config = dict(
    norm='rmsnorm',
    tie_embeddings=False,
    init_std_o=0.00592,
    batch_tokens=32768,
    seq_len=512,
)
MLP neurons of a small language model. Each row is named by its layer, matrix (gate and up: input weights) and neuron, and shows model dimensions 0-255. Each number is 128 + 32 x the weight over its row's rms, rounded and kept within 0 to 255. Numbers have three digits each. A neuron's up and down rows have the sign that makes its largest values positive.
After each neuron's rows, "fires on" lists the tokens most often at its 100 highest values on Wikipedia text that the model never trained on.

L7.gate237:064129123146136125078157150130095144123109125148148079173083153115124131117138188131106083107172112124059146161117198157055116110163171148158114174149097081077114067194089132148154094115146105119098197093193096120144118147127068119135114169143101162136110207080123098136164140118143167101123137136140050192070114116115179151170136119129109115121116133145183161140106130080158179129118098095163162105143134103147111078127212173160119123145152174112140133114096164108103122108083170145170145188162054068143078130102127124169174100124150161102150124135154084113160158108085099150160129128115098137169066122138130073139138132080101064121117102085101149184103140121087102120150119082165149146110155167162133117099090066106156168156163105111189170108168164144109141129101106
L7.up237:105161111092140140100162142129175182108150105116132094122105092122125123100167128138172079113173130169058131083088129101107145139165199139123118132157205182104058158150107128114115098080155149113144116145145132136117125172123103108087185119151077120127109115100112090083121162224157107087072142167159046147162081106102074100147110093107103179171085100072137127115141140135122147082067175114131144155187131123166139179076166118161154121137112112139120096155121142072057103097191155152142121163132078082108099132142107140126144077142081120186152090168183089116120120096101164110150129183112139226146080184144154171079144159125134104090127138140169119124148170112089114169136132081158157094117109113143092106144134108163123134146155123138180198109130106124079105128152074
fires on: "."

L5.gate6:137105135124159136191135162114161123157159100111165146172147106156183194097129126140146133193127135076142150153151132109120143056082200169161106239127159107118093072091137116115114147131172132220151128086170164101104114099139135127082170133068162122103102143147084122130105088117102124169201068136153091108163102067128111119096121072127103128111175131157100142202116080141144151118106172123163165093076130159131067136124138100148151065188180089140178120081123116168149165110168154194124190126130123171051098170141123159110132132095140114135164125160158138160142158111152111154076122126186146164105063100129150092132090121166172081142099154132113164133134079112084114185086130146077146153123124120151166169133149156156126110156120141091094108123117127093098099139122140
L5.up6:153129083140114115115186147097098061150171125065147061127132104151190110128144151113089084102136131149095100167106097130099147139088146110123164098093146089086103086130105132098131104113130120106146090041123073086095145131182118182152127088081191152116093096094168154199119088134113113156122141131135101133164134129160125140140147163073099094067174125140140146103139122162133102126109121135083099118115129164130141118130127136138052157161087169057172142135137091145070114098097084129051168162138155157156096106163163173140124151156180088147143127138082159149138070135124127110118090109167104121203116184159108112169138149056140099169037157184136156095147131103129147118126133128110100181158142148131181137178087164093071153139066067118088064136157091168152153116145138
fires on: ")", "\""

L2.gate6:133104152164139128134143139104124094092131118114101163128108177139105181139106161100132119123172116156100140144127077090097101149139105104137130112083179054112146179146120160138093105158110122107125143154175118123122109195152188063235066142070111105057140129140124170109104128067137100158132125147069094115181144127101059102098151144141124103117103059146101092152158146150132110126113131121103107121167136082158137148208114135110087177116150118159126137138148150171106149110149136138138147124150049131076162159178091141102162104168130186114154156109144178165114125127172107103036196180134115158137155096111142178158154140165056065103157104114166148102094115142131106115147101090175116130158093110103129165194068211152140113092131110072126092120133166097165129182170155
L2.up6:091116199182139101105171100119136133156087136166092134113148156147132157176139181094093122092192101166084134125128147074078116127133129100162087088099141147121116210151142091165081110153100091115094154125117170092126059174118147113217087103097147139097216176112067141120149124065146126132066122089085129139170141171112146065154152131165145081078060173115140097150140127171128107111094136092167145107183124147155073150145112110132078122144162128142095139137179089167124135094135168120158146101119103109055138158127033146134153112164184141150177100127136172137089147155135155085076107198073173117131154116140140126167107138142121046149136134143134139111128107132150098147155150093125156160150126110091150091148102133151111099082077101157117086186173163146122129120159126
fires on: "″", "°", "′", " main", " northwest"

L2.gate50:088179107163090148099120148124052175158131134131149152135105100085095072148107164181050100100133120202126205107174137129136110144150087126088118119142134108149062093132124104155138110151088095112122130133110173140187179059191126105133086091119189103082132148094194177111109118159150076116067081157120101118148131052144085141116160142135141074124133153120100094112113144131134141159211116134126123138143116094085145124076133087186111201149162091153117158100143122108120095134103138107159133144143131146168122149119131158137103177155150123137179164162102068136096122107121120182081165134146150141115133119068118113068230158164131150131194098098192115153177144101118149193119175170151159146159139096116116109106172133177128114152135103108109169122101104156165142126167065
L2.up50:128163136182143117075138116122103137143151154149099139089084111064095131120113185126126131176139099152168175136188215118147154108138087165047109144111124134164133118163093109137152132128065061143117078146116120131087127130127167069128138088041221109062110099109176107094075173138149083143082095126088099135168149166178158149137115129127053163146125142105086137099119130119124068154145152128120124127128185148040167153119114095170118100141134151123110128102161166100124127088162132112158125154167133048117172081109102142166047141081126194167152191138142117139130112130117122168124122127077135162118139092101110130098175149105134134146191118114114165108152131129073090158155150183114171150111121124089112094126095118136121140147158124144126133079127114133130157023109066
fires on: " |"

L5.gate355:074096096118117115128155135110179168114156173057132098148090147136099134108198147160166118091098083154100135137151088118132094123143120134085133182146147071062158135145135127130147156126112179084150174163174086154155103057139126134184114114146094154144105098173184148126101141123104080163053096143082195148081087148125107145143084096061125190090108092160076138142104097151109137153084183159172153155197126205159095120095128070075144157140126082138144065152168126090143187109147168117178145144196120134126108121129145084127155098113089174079208158160124082116137089110122120111092147058134149112155111119136118136085124110087122131102099093130119125186096147112099128090117156105160097094069126099135150141096097078121133169158131091120141150129121192129120166101093113
L5.up355:129179137128093170170163154176149124099143126144154114097134089094115110083146104096123087102155131166142083149146124203119145069140179087088151105188174166134157140110117184120150130088155165130153113102106158158096131066099116176192167136124149089157066044137148096117101154119163119104111197174101161108137139104065094159076148154125178117141095066095186115127140117117070079107116159114105140145117157137163129125105114154123174120154132109158118194139070176198126122140097140088140123097123109125167092122141151114158135130129096146141142134087098109125187108018126107123137089070155108084182101144142075079084151100141119115145090126106159102098108156139137110049113073153100178086163190092070113140114112162131192152137156174151160101141118139117090156087116117
fires on: " while", " when", " after", ".", " as", ","

L2.gate286:129154117110127092103113101142149144138157154130157166217159117085138155142177158121146124133167106095126206122054148150149082151094148132206126088100153121095056107122131136143109130186113128134157137134181112140137119117160157134117121126074133137181129070149187170115186121095121116145131108147118128101108097122136034086064091169197141151116133140154139154131148104102108116108138126177093145085147127136119147101161131094150190139056131137176088092117159113115161127121137146129147156120164084083091151148206142147106072080100112110121186160120106221146123119141142091192117164153173144151112136122168149163125125072159071211110138099143181132196090130170134139174095143148099121097156097149136121050120115157147093157133110174116152199148122154125092093196124103
L2.up286:094095180100162142157158118085100115066170136196142162114136081135120121062110110124065141176055146138098177116120174151134113175045097168088139137138152114106117151168107164132124116114086098166137126127101098081140101162142073091120139146130146081084166152114083088134088106126177164158095133129082124143097120181158133110120083160144146200198152127121176163126140146042163114148090077158113120157126155102161128103138136166123198089152060157097119163115172044103167104079119084129140126114094185150123117139177088098164100117125136065108213179096165161116168093127149149136081090117123159149076106111121093108108175119123139129172142135140102191136075141156123097134146128117198124166156100142114120080136143107090111129135070123094149128098124159097145154157127140
fires on: " |", " Goals", "3"

L7.gate470:090146117105153150116111120139133142188171130128153101169108168103077147166172143121061147126163113128120092108095116138126154095094105149177168120101132140102131134147130116218156127165178134075064120139125150082160117165100177156161167169158100083103130102144118143085179126105115137130105149150090102164073101138206166145127191094083094129068181141097055147101130142131116157124179108135155101120149146184152138114086121150096149164166134154087172161166084138086177119169144099178130129116113108142178109087147181178105070141175176128134198090118173150136117117135115227102156150190076146107010097109147124113126115143135149144139112057090105116131152136101108125129141115068131144171139100153145149120118170123087140080057102113111154145141123155141111086156102158
L7.up470:178159119085108115158142099082157156133164095156121186118105075141070093136143105143071143128163128232065209141133126104138186117117168137116112122158147177160120124127112138101124124075145136166128150166126085114102110121119172148136094123107051103106156134063094132089152116114113115073122089127103099097139119160104082164125123172144152133130113173090112161119140148106122161182132142096139097144085146185133163132159118169136155190084093146175084074118127160086108139035199126110140103149122156098149118085207062081062128091130104110130106101170166173136101125171128175031180115162154179131143138183142091102099133086124109106092172104128088185086119136162111157131125163151178129112155125119104138130163162126098125080098093114144160178164091114114148135152132116
fires on: ".", " –", " -", "-", ":"

L7.gate658:156136133096149130124150122110094107148154113122074191148087096131102200150160117136151110096121075135078119063148035117158183170133128097098125090072117083146103155137143080107150125166121173116136137089171110170081106135191084087144132125111157120160149134163174120154137141161099128112182121056073116087146175134167150127113106097124078132156130131077144117137125161115121104094129142091153078174110147123170121105132136109127125094103133135126109173133150125153204060108127066107092132090123057163131140123128124056097128195172105168131136152153126135137126161150121157181120168091095086155164084104179184159135133103123074193153112126059075130218121100109080147147136139170168138162108129118180192091117163126116183112166176094120176135183151162097128100146132151
L7.up658:166131115161162111122126133153150105139134188158146097104118069127151120099151062177073115174142113166128214134147032078107130106106154167094135114104148128172092178113095104094213127142137111133118143092200183105172126166145161114138125123165121078096065103129158135180124149154105115123151137161100099098100106102147143148089146058089108121143123140054149122119118186184123059052107097082134131137111139140085103116076088143159157164140178170075133076133163111086116113148114142168137154060142095135175110194125149123155152192175110102161139106119127056205138124091134075121180133147128131201112161062118137094144166128133134132088111096157151168164134139094175150116138150134168122135146112146150123084189147138141099152106143159141144137150172140125169138134159146
fires on: ":", "\n\n", " |", "\n"

L5.gate459:140067121145061143108192125115037106161081069141054135139093123169146169152126156146140129144136136174132188114126083108064145084129147154134128112189081067198134117099128134136071087125098165157127069164130160166152084158110124063111095119106088110139121187093152143089077078160104102099105174149100136189110135169137132098119138083118130184115102153128120175134124175142162054097137125116153123106119111097113135107130141053104111117153132114101132137126119132137160113103068113137127153151149096115125130139123148133157170112136140155124156117091167149151152139086068098085134161168151058127119147173179107157142112122092081136142183099133086195157145102103155141138149140111081129148098203172133116080175114159123160162209107172136196097214133143165114115124139155
L5.up459:122115167176101071089186138144040121132125145180042106132116137119112128151096133126108087118111175143135090065200088124099163128123083160114154114118079068138137181055140124092082096202094145099141137119166154162171134145149107088134115083129109106121092127075203141127093126107110125151085133152152151164122129144138122163097146047169149151151073106121188185129100202114153072133159168078163116184145158120086119125109130107153089144098184148072147082117114151088163119076088113129146147167152062166110133130145106110145134134148127126157129162152174119159141116168099120081152155149148079145164128175177096092109117128040141133176166132095110147137044115127141145129172138141087095146101123125093148078092116122087190127157114122139162111140129165073137112102134134
fires on: "=", ":"

L2.gate422:108132098078184126127159197112107082079093110137071123182136122105156100100160128138107109134150091112127063130136089159124103155109164118109122098118202118173125091143153086146084069112097107172155112120153142153120072043127167099132146053119166152106134160135116157097099075114129070138077130132119131092129125103146142087052123149127157178124128144137162156163141120155120072113124142088151141086092147150136153096118136152163133095164107194082147168160145122117158141144128146086155112092102162122095079135126155157191187121133091093146150102122146161048094111080080142136122189125090101121094134126077122181123121102121136189127097070165135169195159081133126118190185146127102110152130105081095168167146089111092166152160143089203154099170192178147084114166155126
L2.up422:204146088161118149123158124111107140099128130110143152161127168125184135092115075117103148137123092113109165132134104129099129112160160115150094165121128102102113143133111152128130066133118107146182117157133115162140121099108059131129111154070174108088097155076078062131140100149162130120114186110196109117126102125144092083082126155110229148116153129109131162114109085178144149123099112107143161132070170063158085122044172174159090149094179162147171115166156122114096083125147132156186130123082077152083103148140115113192076105133195083123140166163130096121119095134147159107088155078163161138122116120150112199104146168199151044107054148108117191091144107140163091054130123117161107163090086106100109146137089083155162118096070152108147100156120093119139164089108115
fires on: " =", " Pol", " mem", " cons", " Ven", " Mi"

L2.gate654:175100099151101107118109133191117109116095124095148085108104084122182180038172086177059178178112122161136136112120141146103103122133119169162127152104103109175170124154101129101140139146151133173135138119069146040093149160152081057095093135170127152142110135140117089195088094088117058039046099090169115087077105110128106093111152124130136156131181107129089148137061152100145120087106133101163146085098184152106128130160119120151167097144178146105143135099120145146129131055150151153115101201158106121142160155145121062164069120124137052123130153171161154176132097097086136112101139163099181160167141143146094124147112125101120128175134124194111157136163160118137143092098144117116128112087134142155174109146140118123151145101091177104127164089065099142182159137179129
L2.up654:096151113175138114056124046075126142120130119118175074162130188156138120122149088217128108040095117163083130215076125117047110106116137149108081110122131153103144133130138125166110112151127141109146195139078104120118141130188137094135119097119158132138076121137117135147136128161102147131178140146153101146158091104141149093092173180136181167138074103082138145153130122131127151102150136114164096142194176130207098145161060095118108125185086108140099088099070091149158101129142146117077101177196087095114085084156145100160126108132145175108181133179210127127155086136157133162136155093132171094139169109109134115167095155171088202113121098192141118135096076129152111142128132088107141083103113102164180091109117174162099140138118129165110111121135139186107143129133162
fires on: "—", ")", " (", " he", " there", " it"

L5.gate685:143117157114129105134109166120190116127135127059104136185168143123149112157165178162112110192100121102092102113170111132126165122155156124146082125137119132066094105177083100109132131112075066171128146126100119141127136140154099109086141162089107167129172176167157150091109066161176190148138143130125069114085174120160112162157127076110138152156129162101142121088110108129142159118074155166122199112161193143139143176117184133132144090173132067169122118121122155096091082201175137102105113226177149150101098112124140132170140117170066107128156141093212093133157116099152128131118098146134130144173149135110089160146101084117093102120148151144170111091140136157126141099139121052154183128097149076121085133159132059114041156183117077136144086163120125050143182101108115
L5.up685:147156130174132134081127084163161099130107106064153162158169101132076159130132155157134070126109143178110135161172125091161142117123125118132154106114124150159094126136133072094150089123126114120171064156117145130178135152166143182152148089145141086151137117128083178097099104106105133150119137120129116180122176138103120149183111113123068147202132168087038130107159111176129163138139113153114147113173133167129173170178223162113179159082190162088111102105078111128138108166147159161072083135162116158168136063121092146111147142093104080161143129164190130096108088139128151151117130114153194211107151159084104142108167126081127109147150061085120117164135150097142190149145139088124070064141130109070114164117093075130116140085138100149107185191141166091158177143154099
fires on: ".", " July", " October", " |", "fo", " June"